From a checkpoint of a small transformer trained on Wikipedia.
Training: a variant of Muon for these matrices, 845M tokens.
MLP neurons of a small language model. Each row is named by its layer, matrix (up: input weights) and neuron, and shows model dimensions 341-511. Each number is 128 + 32 x the weight over its row's rms, rounded and kept within 0 to 255. Numbers have three digits each.
A block is one neuron, or neurons of one layer that tend to fire together. After each block is what it responds to, as a language model described it from the Wikipedia text at the highest values.

L6.up1190:154158053145067181100124118149110153074110083087095156150136148150122135084089141188133183150169086148134111097136111129166140142152144132093052176118151163113181117048112138095132125124163137130183139126091119122127138056101133150173169129113097171241107112169138108109108133202131126082149112080138155142115179125184108153089123127072108152164182150155124124115148100146112128135125172111128107121165112150132098096127153114099136115116168164022133160139172195110149111123081098101120110139110165095135159127161
Responds to: Prepositions, mostly "in", right after a named institution, building or event, introducing its city or country: Museum in Schellville, Hotel in Bangkok.

L6.up1015:105129123160145109170104112214127136131166066156162127118165178151154123145130059079140114062175100124128147130123110154141153129151073135183095147095079127144127092091163147088100151141172110134117175140114151071135123117120144151131127146109093161097124167152164144064114113144139182129138160062122126136097081136153099147107054105124145106101149080152108121142109189137079202174071101101171105119089154124158147182154164120125141117147164126113088130111127057166156192076098112161178190117087147086115048112185
Responds to: Quantifiers and numbers that set an amount, often right after "a number", "one", "at least" or "over", such as of, several, two, few.

L9.up433:146099134093050116105124087084158131130175122101157101125167083103103215171109127017115195134139083121166123120136071121143162127136149091170147110137107102138150130083113165086131112066152118103100108147119110142162170145058104090130093139186102177165152135119126164061132096176105105134193053104161116123141062077150085145092156129094105093089130136167096144072063131124132095181116253114136132196129149124114133119185175146149126149115123097099121087111150096186164086181106080133127109150144138155136137160061
L9.up523:166152126163071157142079160137150109131107134152202186172060168166136116113125176084153107126085127111121117133096127167119204142116161173169139081145144123109180099118122081168150152124117137112121125209108102095131103116144121168175098133103128105156126149154131193109154110168185146102134045124110088137104144111137162143095102186168144152151188148145153149153145165186092140062168108151135153111164112158152151129050130192084130073075155135131115162140167132167104100151150091124150196133039124173163098124118
L9.up544:060152145102056150143098154192074195118132094131146187143146153124180094141160096113157135145100146112122075129062142130180165137096150138105218139120099068101153124209104192086110116087150166100185125151181165124123109152193142144109148155118112127127165107134126074121075182150082120104124107089179101097159177102137136164103132127093125144112170090085152105110105166137132129124121187114154170146110104145143154100107139074071159170130135156078145127153154102131142143084103106078137146102129128140149120136135
L9.up566:154149135118160110052145128138153147141170098152162099133171048168085156117164164093164096137144166144114110132148112132119088150110107131121097090158122103120146142065130107079134139073156116131124082141131067180150152099114164164112112063117105170115102138108135163086157103110121129105075131208072133143096106146172101073097117117143074150118108140107103143112096147107130074104131175098131166185132099123181117048153125190145170177083090153084103121126095069139135107132129083106107154125106129116107107155149
L9.up760:126143109116141096115117131112129141115089121158100106091141169179145130071068170159106146166138106132185103110193180126149156110134118098131090127138130150146111072132131195143107104120109137116152071132134100155101149080112129171112156122133113134174136141059154166093141062167159068133124101107076113131124152124182124070095090107142142140122096134136139077158083083182088113155107112133121150179125076097117137088129133097158093150122143200085112127121089186117129142108159126127188078157162132150078069242081
L9.up934:107103153177131176151089135150133126150135105130128102171144117098173124116137128079146072136166157167102161073103137081174114148083129140124106175172142112158099104160085146122066171127140132107178103147101089128162148142097148119088146089072053144124119131083155155141069102063173083097125098128096098110167168089095088179130131112133108157141127162136175126161103105129163078114135150140172159150118112088079094133172147141114188105152084155113131131086054126144128097101123105197158176210136116166150128189198
L9.up1067:134185111100091159081161143155161139100192102135104145113118116218078123112114133184193158086104165146179141102158127116113159102104163154039094139194129133104141165148141129178063153138155123108143073115152134149119109099088124206179126084126117153204045107141170137108167084119105070101109113149135149181143139099153079177183155154031168134162140138131142079092110095163113107127090149141092143173135152165137089144085124152162128119105145109105131203168091154120160129088154070094031187086115141136168097153116
L9.up1152:176163124119090128114093108132137149112121150190104133061121146138121095102089103161186131102157113115112205099154107222188114190155118084146116143150110098115188034139139134116171114156150116109115094154129109083128112136124128161165130112115191098140159115125110117103165095089098075096113128082129149126105149128104088137071151121132107173187194139137139114090089114174103128166118176092112152145112061166177098102076120165108094180114156128097143169116127156146130078098097099127153124083094116137203119129178
L9.up1266:189138120144117102119135111148147103124159085149170134076163143209138166124158184187166110096159104116163116082142118141160141129176229112142067091131181114084101077166143170180172094111107095129136087177098109146135182105154146132115106186109095126156149065100126142107116152160101108086110123179071167144173149085215137124111160130129125168138170098154044121116122128159136116169149175116092118133116024147121126123114128147123068182109099131168146098094103151146176122109149125216110090101127149131142155152130
L9.up1359:108130172170089171144165104163110090110100170100080149165153108119127080129103146128154196098148148144096134095134111130169075108034152133105151101181155173093111104099153143085141083111144155123122110159157182155134161135129080152148105159100145137120100128126094146110117115103150115161147110165142156136093077149125109110058128080172122137162148178151094204094138158169119138079127137107103092098060119138111123120140161102109132085096135159110079116091226165146179123073146091084145070115119142158119126138123
L9.up1653:170181159110106136147110163164106129152088133089145141117147096177140084137133182127128116156158060145187130155169124148151163122158120160077051151175160105143143126173099114152138170114152144061168100192148148073184085088164165114113100144118139157220118148074114099154068155083098099120073122153087141104142136137087090186083110145154122190161156156114147168086079090162053136143127123107142162152142133160081083104139121134157135106148148137087138138131082113149105156109117070148121109074098126147116102140136
L9.up1864:132105096174113088133124109177189125129085114144163116155141126150106188172067102059182160159089153169136143163152091098122113088139109171125150077108104151101089073154109160106168056064083176127067123188128126128096166145096139133107116129129183131189141138071145150150078109212120116134165096165137146152132101140097121152128182116177145101144095173125099182117095103106159169091100135146123161132076050141093173103168158113157181151139143095174186132098112148138135131148173094095134153133111128154105150187120
L9.up1983:135147143168127130118151081145133119172075109122117205127101138136070111121080120121183103117126108151174043126143138119085136072120094098129089065113077099162120132069094129193043176170128092052148084089185128112136138123127076165201099168126140143168138091136096088085071153110120154142048141146170098133101161076129069168059122115102119177145140123120117119126082107137064078099089104070111190166096124170134143118119125052111114154140096127093139158167154066130162124098138147136123125190113137161087136136071
L9.up1984:134107115182166137120184077103126132108114141190125115131160112091096129133152075171164123098134108135113126099072113075142189151122155103088150081109161056077123137088127212172143140124107176107087102154133129160164146132118123136147145144097167152163140157093154151116115117150113105085139160160097188082133098131180115092057136119113089179196191120087138148125122141135136183198115188071084126120121086142151076094084133125117148137166142126064144122102161133174142105085109083145118141117105146112096141107133
L9.up1988:107100128096141098144139085098108108162137170111120143122133088191173121142054178131153146082132093158122121133125120178140119054113115120052124163109110116178238135099182173111092159145141104080111076066071096160142138138095142130145120167099151166163154111102092097106098123149107133145131124098115164198133125123154169140089116115113102130163098132069124138076060149110138101180102176184090122190119092089159098125131106096134076206099154108144088117164156135159126135129067110146098174068172164128072121192137
L9.up2028:111118110122106141130145204129088196098196129129166092121149142110101151088112117160095122156122113133132109159110031049136123153121141121092097166142184107148170106127128106109100081054144111130121143117168116133135139106067086155173138139127145139147114098137136137123129124175118126094113081126104114108180115165085109133153059060129120117126202139174188116139111125164131155139162165099142115124229110193065158049149104136095124127176140114133076110121169115179082105112212080069118192174123090071185139155136
Responds to: Tokens just before a country, state or region name, such as in, commas after a city, southern, North, present-day.

L4.up346:149127131125119074162119121101109136116092124062131133112151085150120208102187135154125129105148145110120149141155127098131051128109058128158095076124189195231182086180145113087153172122126147130156144125154140104169109119111129153112138162148122119132146077153160142125098083135131123153109178175125111143128104164120088117114089209125214127110141073167089112129121126082081160163134087121075078142106131123151116104131129120116158143137170131149097125163117120161171118124063074100120125088076132105156121111124
L4.up1019:114156093121140103143146052135167115157139209078139118181195155099142165110132150128103099131115129122062147138144169118138085141116127097121120140150125154148181112141163135121125144129129143095155101129129124093104098146111130066124104150101113145147149097120177154166142116149168104090122096120113141161142134051120145121100113162173160121121079153121153153172135137110139100092163116171099145155134093121155074049207107064149110161178155130165085082124146152127158154211091118122211081096129148114162128155163
L4.up1220:093110125123104122181133092107093183142115126133140136090143128117146151076161143179135119083124140125142100060105127170116056125122111124136148086140130161149120162172152105107090139145145130144130128083099129099105105136153113202129142126123133103124151078081150090127118128142142131142197150104128116096108135120117114109085098142156195082117116100106119203157129139139100098185119136065095140139095174157173136114129155096140059115156129205120087084131127090190125138139112150151158146087100120133144115142089
L4.up1725:162111094130144154168162110108131100137113085124165083129159063162094160103120139149120148112147144154112101170156169103124091121115086140079155108121112150104164124142176125098140100110151114119167107124147180142165174128135134116107139123147130089138101087210174150137090117148095153143128152068140181171098116171158086150155107150170099143101128155073145139130088153164158090128064066099146141105075147070129125126143184125103079135148158148172165080112154137173078141147130109110079150070116168108050198162153
Responds to: First number token of a quantity, date or measurement after words like of, at, about, such as 3.9 km, $1.3 billion, 12.5 percent.

L9.up187:152173163149138104134160152172137140141129124151182095173174069098125199138089192106161124100133143153062081119113154145132077133103073155113162097139165185112137100165145084082186168122129101086147165081166120099125131115126086129168111100088164132109066059138146131180121102136129193109128142150141144177100095115183108112108111209142122115134147127084134159146173142163122111089156049033139130098075144125196118128139151118054116160188115098132143127150177134197134115133102130207127150108151132114191138109122
L9.up313:160146127126133148086131141094145091101166178120085164098195081162126139101130105166136091150097111212114126116149131098173141129133126115207111128105133115066148125123097137141162114175149146165100139085130170093114125101144130134136132111181192128167120121101166118193123078136105145109149154124038110109109225164105139109130116102153158109114180106123138119122128168143134078157069103176160130109127199162151117152173159159100111147110151209160140148142124169245105204114187098141099106167139049102104071134192
L9.up431:115132152133115146114090131144138152141102084100141105103060085131144104112113109164135153119144136111121151166111133119115140144172152144165130185104194136127149108119101168101130145111127128120125157121161115102096085115160093112078148068098203089088148167155122080145162137144118110143208178133209140125154088112138102086082077151059188152111153128183120102146121123113123109145134172135178155170110120128083162150105160211058136123156140147126114163129154174152114129055098132140108193155106143146161155097112
L9.up443:108149169103067113183110203099192150190203144117152098107151105174119128104130129134149137138130140138153107140116097165102118099134130149139120155160178147142129165137143139070098123161159126110190122130113165091175180135167123147121154144115113093109108158074110062118158140108150147140119166116091156078062057079159134122140136158187147091158139150114141169162163131133147119155122097166139131170152173119083206160167121173142137149136114149147080127096207061163157132113137134051133113132159120123102132152127
L9.up586:110149112174108116217098105132100108163096067192156133140115163109087088124152149109161029114139074124103099106104129101144169172095136146129106094139146153104143068129103113105172108085161095155143095105081122153080113093089043123130130177168079143073103096121094127080167149168083161163107080132075144143148084115100128171065089077163120152104078136118114117152138171113144119149127085143135166177155071049110115219124121109164105132118157145099109107109098156146114143117110111106118166135123146159111107153108
L9.up796:115133145125111098171137156149115117163099117124144160123185154135127098113101164136124137114164107142088163111107173130136108142099124129152125127124090151183103118160150140175097124115118164126179089116070084079129159110147142131120137120075132140145154104069175135113147133121125115076107105141197134134125120063102122150143143125111142160149149182126109155150204096127128204109128067065137156121136073193168080136074088148128074098149078197149203133135099125142094163082084114104120170073095141158091133152084
L9.up890:142149157123064091083074208094158089213106097151112169138158124111161126139091104179161167143167135126097113134173086133179135114162099149162078106117133167139159166100163144128147093142113127102133118098132085167111177133134118150180070189113110173151104192182129118112197092074104151132089078105146135129116069162167099156099111085190124099112107179162122141087114114192116127100151090130151096114128112107159094167156156141145078117206069107089152106168070084148095142112145194159135120161109086170181109112138
L9.up1181:109132095111145144159121114096142095078073132118088128103117080153119127080093128091126089115154095102078107091161139152092187123172165158091073097121140123109114144084177059157128114103142151118094156103109135069153159157139081122222103097107127110100132086092102109171142096131138128129142114171082053165138107114134099079097154147155133172116175078161163089120148097119080087135189118139102137092169135102120142121150129099115139162191144100117202154139117093148145154102109105088120115126131094099147160135082
L9.up1381:144149141091119133156119139139084117126080132160109080215130102187134170094173173150133099133128145068082089087097169149132114140072086114094154094109189124145177111088102166199028133167175096032135133133101099063150156176180105101154131128133109146100153170115107071129153129158129077106146132124132116096097091193168190139153109067046149085160053094166118148090158120146089141095127131148127114167097185069157119163140131059136096084132103088091123133131138119136155156143105118127195140097153153209109119133176
L9.up1442:189162108148131136149135207073142112149176126070119139187143163093118196142149123151122105098097110142123123078130132153157158143114102119158167096153152165115114163139125118141159103155154080181142107138116080034166226144139141136153137067168123173069100086098107125130144129099167111083179103174135142060140039099113121116125114134160126099070107126160138183137191102069139144089144164123144134132112103110147139074114079120069126147127121173108120142148106080138155101090107129135167102134086069110152106115159
L9.up1482:152140149133107132101123143125131174141158137161137171153105115128084142132115118107111137075156039118119135144078121150141184094101078149084099089095129117127167082093084158154153109169124125120115245172142095094112147102104112132071080159158075123151135157198153132171127135129081065082142130116133130146128092089092091089132108114115105094115128134123148137110107189114120105149119157086213118153151188125142170135084103187083102143137140117123130132197188123142135178154098078124121128113060193164121091097127
L9.up1552:144090124129125113186093171173100083101123113145128128161182119118129127153123068117136179151145109095115135101108150139147152129072157105154110144129131160131180123114123147170118129155112125150196151067061157060125181124083175132154128143187144170112136094165199128145083135106126140132116067131124125091164096101129109151134096090108116102133139132121095114132086121200114127124142112188156189078145153149125108147173159120125093056119143047128112158110143123101081108160145121118181085134125088161184145098122
L9.up1670:073177149125112141161119182124119193124061107165161145179112102061143146151078133122129087099107106133146137098127154138160093099139092147091134100167104150126101193136031138153118085088154055156149133125092137161119160108082134166134140122162064141116128149128142128094127111107178120103139076084155158155089121098098166156147105135221152171139131188128124121080106083166086099118062126142124203110160124107145116130171107141161122094102132132104133139096145118131172092128159142090131128147205076133170156164141
L9.up1772:162125174147153144159111129115129145120123091201127128150110173183189119112104105101179131015125180107169048117128127148096154118113160113161119175141109122118100065115178146187062166145094124119103102110144203105150061116116170166165154017125128094121153178181113086125128123074178125140101119102127176219141097133135082092136128103104127102074145116152082127119116137143063082170095126125111123141159141092132130121127065125062176144114104073150088142107135104175074107133102119106138146114136110086104163070131
L9.up1999:116153145178059142142086097136170069143119142187175148155129123200123111132133177121143121111121146161167181102145164123138142113122175123145105114150144156120118182176088140123122097147130147091138127153126150102096171112089117167119095126154148161161149182107140133138117055082120170126150116134101181106098075145144122144116060135166144128122060110159095139143113059195100047126140156060097175153085087080140129144092134177165131121150083182179130165103103102092136197152121129124134151114203113173083120065134
L9.up2008:161091138078105137203105165117115149156163127102083188113117123159171178111159127049103124071143105135127128083050113189109141151057114152197149126125127117116146144073117183111079171128151155192103113104158080108131070138116127145160164139084102150102110131170154114095193147157162134094140177127094139153131133115161133059129125115143125110106128135163110098138155158164105128111150133117118135081109137105151085167139119122102166113100083090103171115151130074159173170110084198164145157069096132131122105106158
Responds to: The first numeral token of a quantity or date, after words like on, born, over, approximately, Total:, such as "on 11 July", "over 4,500".

L4.up17:078126056115086097071139114157114087137110125122152107145141146113116085159156175088175107132103105146154054082198114161160149128100120131158184158074196092113103167147118144099179190152151122097169096167156164123092162150200090132139161079140168113117116063082127105171117146132160159119149076131162082161125099133132095140096204134149077100147137110156049110142146102134141142148116127104101169187172085149140095115113189099149111120110151132124111102122225159095169135203129096160135095096151144150124111125191
L4.up515:149121125111143080043111101169121144128139087082124124145140106090135080086171167195135131141147139161143130128109052128140077094113101136152101138082161173129143128082167147148174145101161131085167148155159143183126175144060144099141153107070130103086093141182108164150152106141118168105167132103141086090125126103148099078116080140158106181094158160111057169120144096112091098128105124130112075184076136117147119150182125085093119149126123088048149063121174168080116103144116095145105100071131165157099145125199
L4.up1186:103188111130155111039136121160171095112137124144139146071120094143134141098048218109130099089168190063151099100101166127118177065080126133123154141137081162095122094155108127121113118137129151176166126170147094088114098169173173129136149124053095111136146138133116100115102100135149119120155053166100173158108113161085121159116116106148131128094152106168143151104139198143173096160163148083130117168072095131133156124071113088075092149166130092141113179061091166128106128126171118141186113138159137148155133111158
L4.up1457:120122116131159137147112125153077149106094152178111109094160120169113085134150148143094093147145156102162132137109139134150195078077130102114118156136079140151139063162116168124156145112165183069135199133131113143168160133114166133135172104093130056088155085078131142066139087168160119147096059138139114057119142115183160136122105161152136151115170187151156095112101088149105175137166166111107114121049137137139111162102159085113064152066135086102123132134154115095107118125131121148109104106158143070073106143136
Responds to: Compass directions giving relative location in geography text, e.g. south of, to the southeast, on the west side; weaker on from, left, it.

L9.up111:128133157108151189162162155237164118167129173089119114204143119088098099092111135138122130102122142123130120107124156086137099144114080172137147100123174091125159131090056110144122118171099136094076121092154186092128104142122119132132136127093134149115139114095117111128165133145105188086069138121131141149127119115159149186135144129152177117137079138119082147078252152076167130114202150095204121174135150123098114150133156117171125118118158093169182133125124100134162158100156150145137182138095134129154083168061
L9.up130:165099121070134095148122098108095120174139123121130149141171083142127174053165187163111105116149098085115107129127100116132103136187084147083115177150142138108134152166103116164077179168086129162166067112090111119092102108113085138156109149148099181125096098116147123165106065099110093111140087181111099156165124120146074104186135149145170149090084145129126113138142118153124133120104175164120134117092172100152093123164112088209174112113122100159099144101141185111214164151134118117109182137125086092098114100173
L9.up335:179105170115091184162128038129114139154137143103237142187146146146148092184196107143148126108121120192114144147133121075100119153175111115144111188124060143073140181150099114144104176126110108128116104141117127116130149144119152112181097128092169179140201162160138134130088173096121155106109168131115093142197097150047097110086144084119156151110140114139083128112152198119147124094051089151112144121144102127106117079104113170162175136085046099102139138110122100159112107104112159206115215151121111126153118152144
L9.up391:128147149052100161159140115116095097119084135154100172120150083129167126103122174087164088060136169104180071137159175141119054163116164141113172112141135093078173109134125110119116109203067161143131114131129101139132101136126117151165104079084102142117192204130136170093088116122164128064095098108176054193172068087129064096122167119081102139160167188147108160060062151085160085138088129094108155109126122152092132136114121105119149142184116086134155135092104088140171081075134114125151133116144118108127087107105
L9.up562:135176158077112154149165088163088072109150122162125110155147167153080149157204108094091075099129137099156129175145108134130126155161145143120157117194088103142111081127053133126131137114179095129144115096129101108121084150126110130172127083170173148144102153182154119116155149117150090089136027123205127138099141111129076163163108096071132091094154108176144174106122130085102127091110128117174116102159086079133144097199158112112128077121181109106182120093141141131061146060085152161165148078118191128138151131072
L9.up573:128128161198125130155107144122174155133089084127124118168123104097141086201130103119127122125133181073085166137127165110140096115159106134082177156076112192092136171116145103151118198169090169140140158162129172119089072146156141089152100110090212165108120147122142085136148119135189123108103176069128135131100146129094143138161098152119173062112123113123056160105176162087140158123095081137094120064128123105158138096170094154146164143178107122109181120129106135100071191159131136171090138133138167109147105102119
L9.up596:143086138095077157142111091152087197116154189157131148166103133081176132120113124105184158124139144081139147118113146120090097153118114176076166130094173084077111106166158100161115160145077132145090105109084133163178131129183141133130135145128137159112123114102162135166094108144145164134079046133111098141147110148134099096132160110107072150100169146118125145087163157159123141136147168160141141082151144127108113075166092132144205153185083104152137129181105146142060135101150118138183143139142102107131141153111
L9.up600:210113117077159084083133106115117145134139137121156160192180186121116071115105115110125086170132152122116180099114127151171101176098112192065159126183084159148162150162122106107141111138097091166116106119119150157076144172123126104106142126083156142127086113135150121128092217153118120098162116177221106142160102133143109085155115163108179116173109169094134158103084138119127129138152159209161112110133128153139154140198117106134159069092168154162130103144199109099128175104131194137112197120065069148138083116119
L9.up731:079055167175129093171146092126153091110111110134108177167089144158137138095103083192106108153126158122123137109109144112128156109103109140121087148142192110114148107131132158181060113149129133089123134108155149135113156158163122165115121061136091171100132131176156161167059118111135139133159067138168081100101162146085121144133165144137142214123068120134114136192172116156097157095109177143116120130188107141095139107141135131099174087133185137123049123108110124127074175131120085141124078153122072111137123123167
L9.up838:088131152129086093159106051047090194133138168103166099145158157138134142142133118137116075141111174131118194096158165169129110115126114162042166111124098141122161151153107104111094155140098137081126115104164185096113107140057106123105115107107189157157101143143074128121160124110131132115131130186121098120128041135113119160094150109158112165119067033160111158117140159151074208134126152157134116143105143185126137099097123086175187128140135094093152145074141184111136129122147069121111111140141108169108098128118
L9.up962:162097143154111120125105162107135140154158145160038140151162100147129182200125149136131061194128113094162096131078131082199135083144094165132204194204111141142130087161155132072070172093169143119110053123138111101088122117140145070103152145135173181099057164161107090080102122101100122109095125204167165119099182107103105075169132148127057146118134119105144120144189143154121102172151118083128084127174100111133153138123082124099205089172126126157192131130085153121134173084133050181182117183099094033112085130100
L9.up1006:128155173102168131156137091102184152098098135161128124139125116222174205133191163136120106177092138072161141123158106116099135097107141114160130139146115190090099172133082120166116162076015133150152091127146162111115164144122149122123109152163175065154123074103159127198147137192121159126064149131087164150128090124163105110133109118138095110160163075124102091094165170106170122176120174174077106100203133172112105116147115134117147137084086115123102171143121094117121131142153145140113124167124129117137192107109
L9.up1134:130180094166116103101129115178106120070116129124131132097182144134171136085090079107118080121186095166192127121111114107160202147115070100171162108108077116125087120133157102126139064154110128099137186061184103141127092160136078094141074160149167136192148153125111122114114100171092059043141092089184094172154173141160125131127093160145116139111139148103150152127103153161100166118154121071108136128129064198150085102212122167138135079146153143110156135140158120106123161167140094104169160124134102144140157186123
L9.up1259:099116180138115167145176139119087131126140168135104139114157114112120095126175082103128069116152158107162153119119182096117107193115129159153108079123122105098110145146123097139074137094056137148203092132183097107137138134131174096103104146090142136126157121073165138090144167103224105155169108195137044116142138123085110133102091094137156156128158170137113130078134119125063144121128116170141182094168190118094127138124147178157090089159085127166173113127076128125084159139145139141103177148093144168135070157090
L9.up1470:115069159117135091152094160163131126173207107114104149137052119147171150114158089103133130147120164162152191151128151126089067154141117128091146112224121121067063109172120145130114102109099151140132098089080104155137131111097165099216114126130144191168200133145100082118103170134148052104154189110111118122099086141124096136096133088131145126164116118122124125151109185145103137097163171137068103110106158192064145059105144175124150089155110191096105117072105162149107084108101157129114181131097101164131122151097
L9.up1981:119148199101158160145139156151116121155149073139077156120112089091162100139165151131208086117141098112160116149113157125144135106170135127127158104209092100187127072133068141104144116137094124096108113195137123138137158172162117147145153097123129090139156150185117120173034142091128150129070117160154123109156085125155099152175150124133072132122116141077135154105126117117117095119118131109100089069141117081153130089124104059133122100094076144126147160164142130147098107094145142128155135138116129138138143167103
Responds to: Sentence-final periods closing a descriptive clause in biographies and articles, plus last word pieces of people's surnames, such as Nad-al, New-combe, Kendall.

L4.up194:130095143122173165147171074101042169148087179125088157133142086155166105083155151172102133140114163123133095168168074147127087132176125087165107112169132108124094148169112101116113161127116093132085138058133104127154116119151150058061051096133117171148069119064119138114104113146089177089187108148159124103143126119168174210134098124172167114130168134091092086093147141114130096069128138175142172096142131149146110206159164071161192113135142142122149079126121093069110105137148072154102165125108093134159139172180
L4.up632:097172136155097160191150087081140171125133086136147119135141051152175108125107140127097091126094118107081147127144060147186069136170085154114146067157131200205116153174042152053149160100157077095117112157150079107157133131138105095120079155137163151150101079095138127142161168135139117106118109125144189116128109119115089169104072149168159138135117110111068124148170175090071150178090053083131142120074103092121148079190146079102203070161107140135128136159113180124162056172135091153132123123106111119109110101177
L4.up1397:143117178073109134107137158150064155112126092133159190171149089142207071106091157128168158103094070103183102124086115153127112119150102103124152095130135128185103142177092149120085108089125077098109052114098171145160144105176179098111107126153106067154068132169124130096075155127127149111125152093107170149094073123139104159106108109105169075154139144124085107105130121124066133077058159170109082136124155133154118112190119148106129111141130149148196081221099111077147074107102112158096124139129061098130170185119
L4.up1590:183119136126122158152177148118116141155127094075124113124084071120116142096132121133146148083141106097058131118117103117097077137114156089159117099210120101150143084104120125094097179083149128140139115101219112145098183124192086079093119109099079111114152093131126132105073165197184189178116080126128136096134084107193180171137082127168152129149136091150130147131104175075115081146121139114128131123190139168169136182155131156113116182085132159069152111132134156094081123131090119158156162137138088148142102067129
Responds to: Full stops closing a complete sentence in Wikipedia prose, often fused with a year or bracket, as in "player.", "in 2012.", "kiss).".

L6.up1322:115118120146140049105126139124102061156130102121155087101131177175075210129129138146133102124090132102124140146115171097078118114132098089152067101167132157121140128140150116064080072128111127152178112170148167108125180160170099113135089171118160132123099168176123113133102092200098121110147114107077177130188133099176126090165143167085119107131093079145111148172080089157149101086100083100091123114186116160171169136085124147198067082150166110126121093168186149165146121063142156134126109109120162125146129151130
Responds to: Periods, semicolons and commas closing a clause in narrative prose, plus said or Additionally before a new statement, e.g. "purpose'.'", "example';'", "Morris said".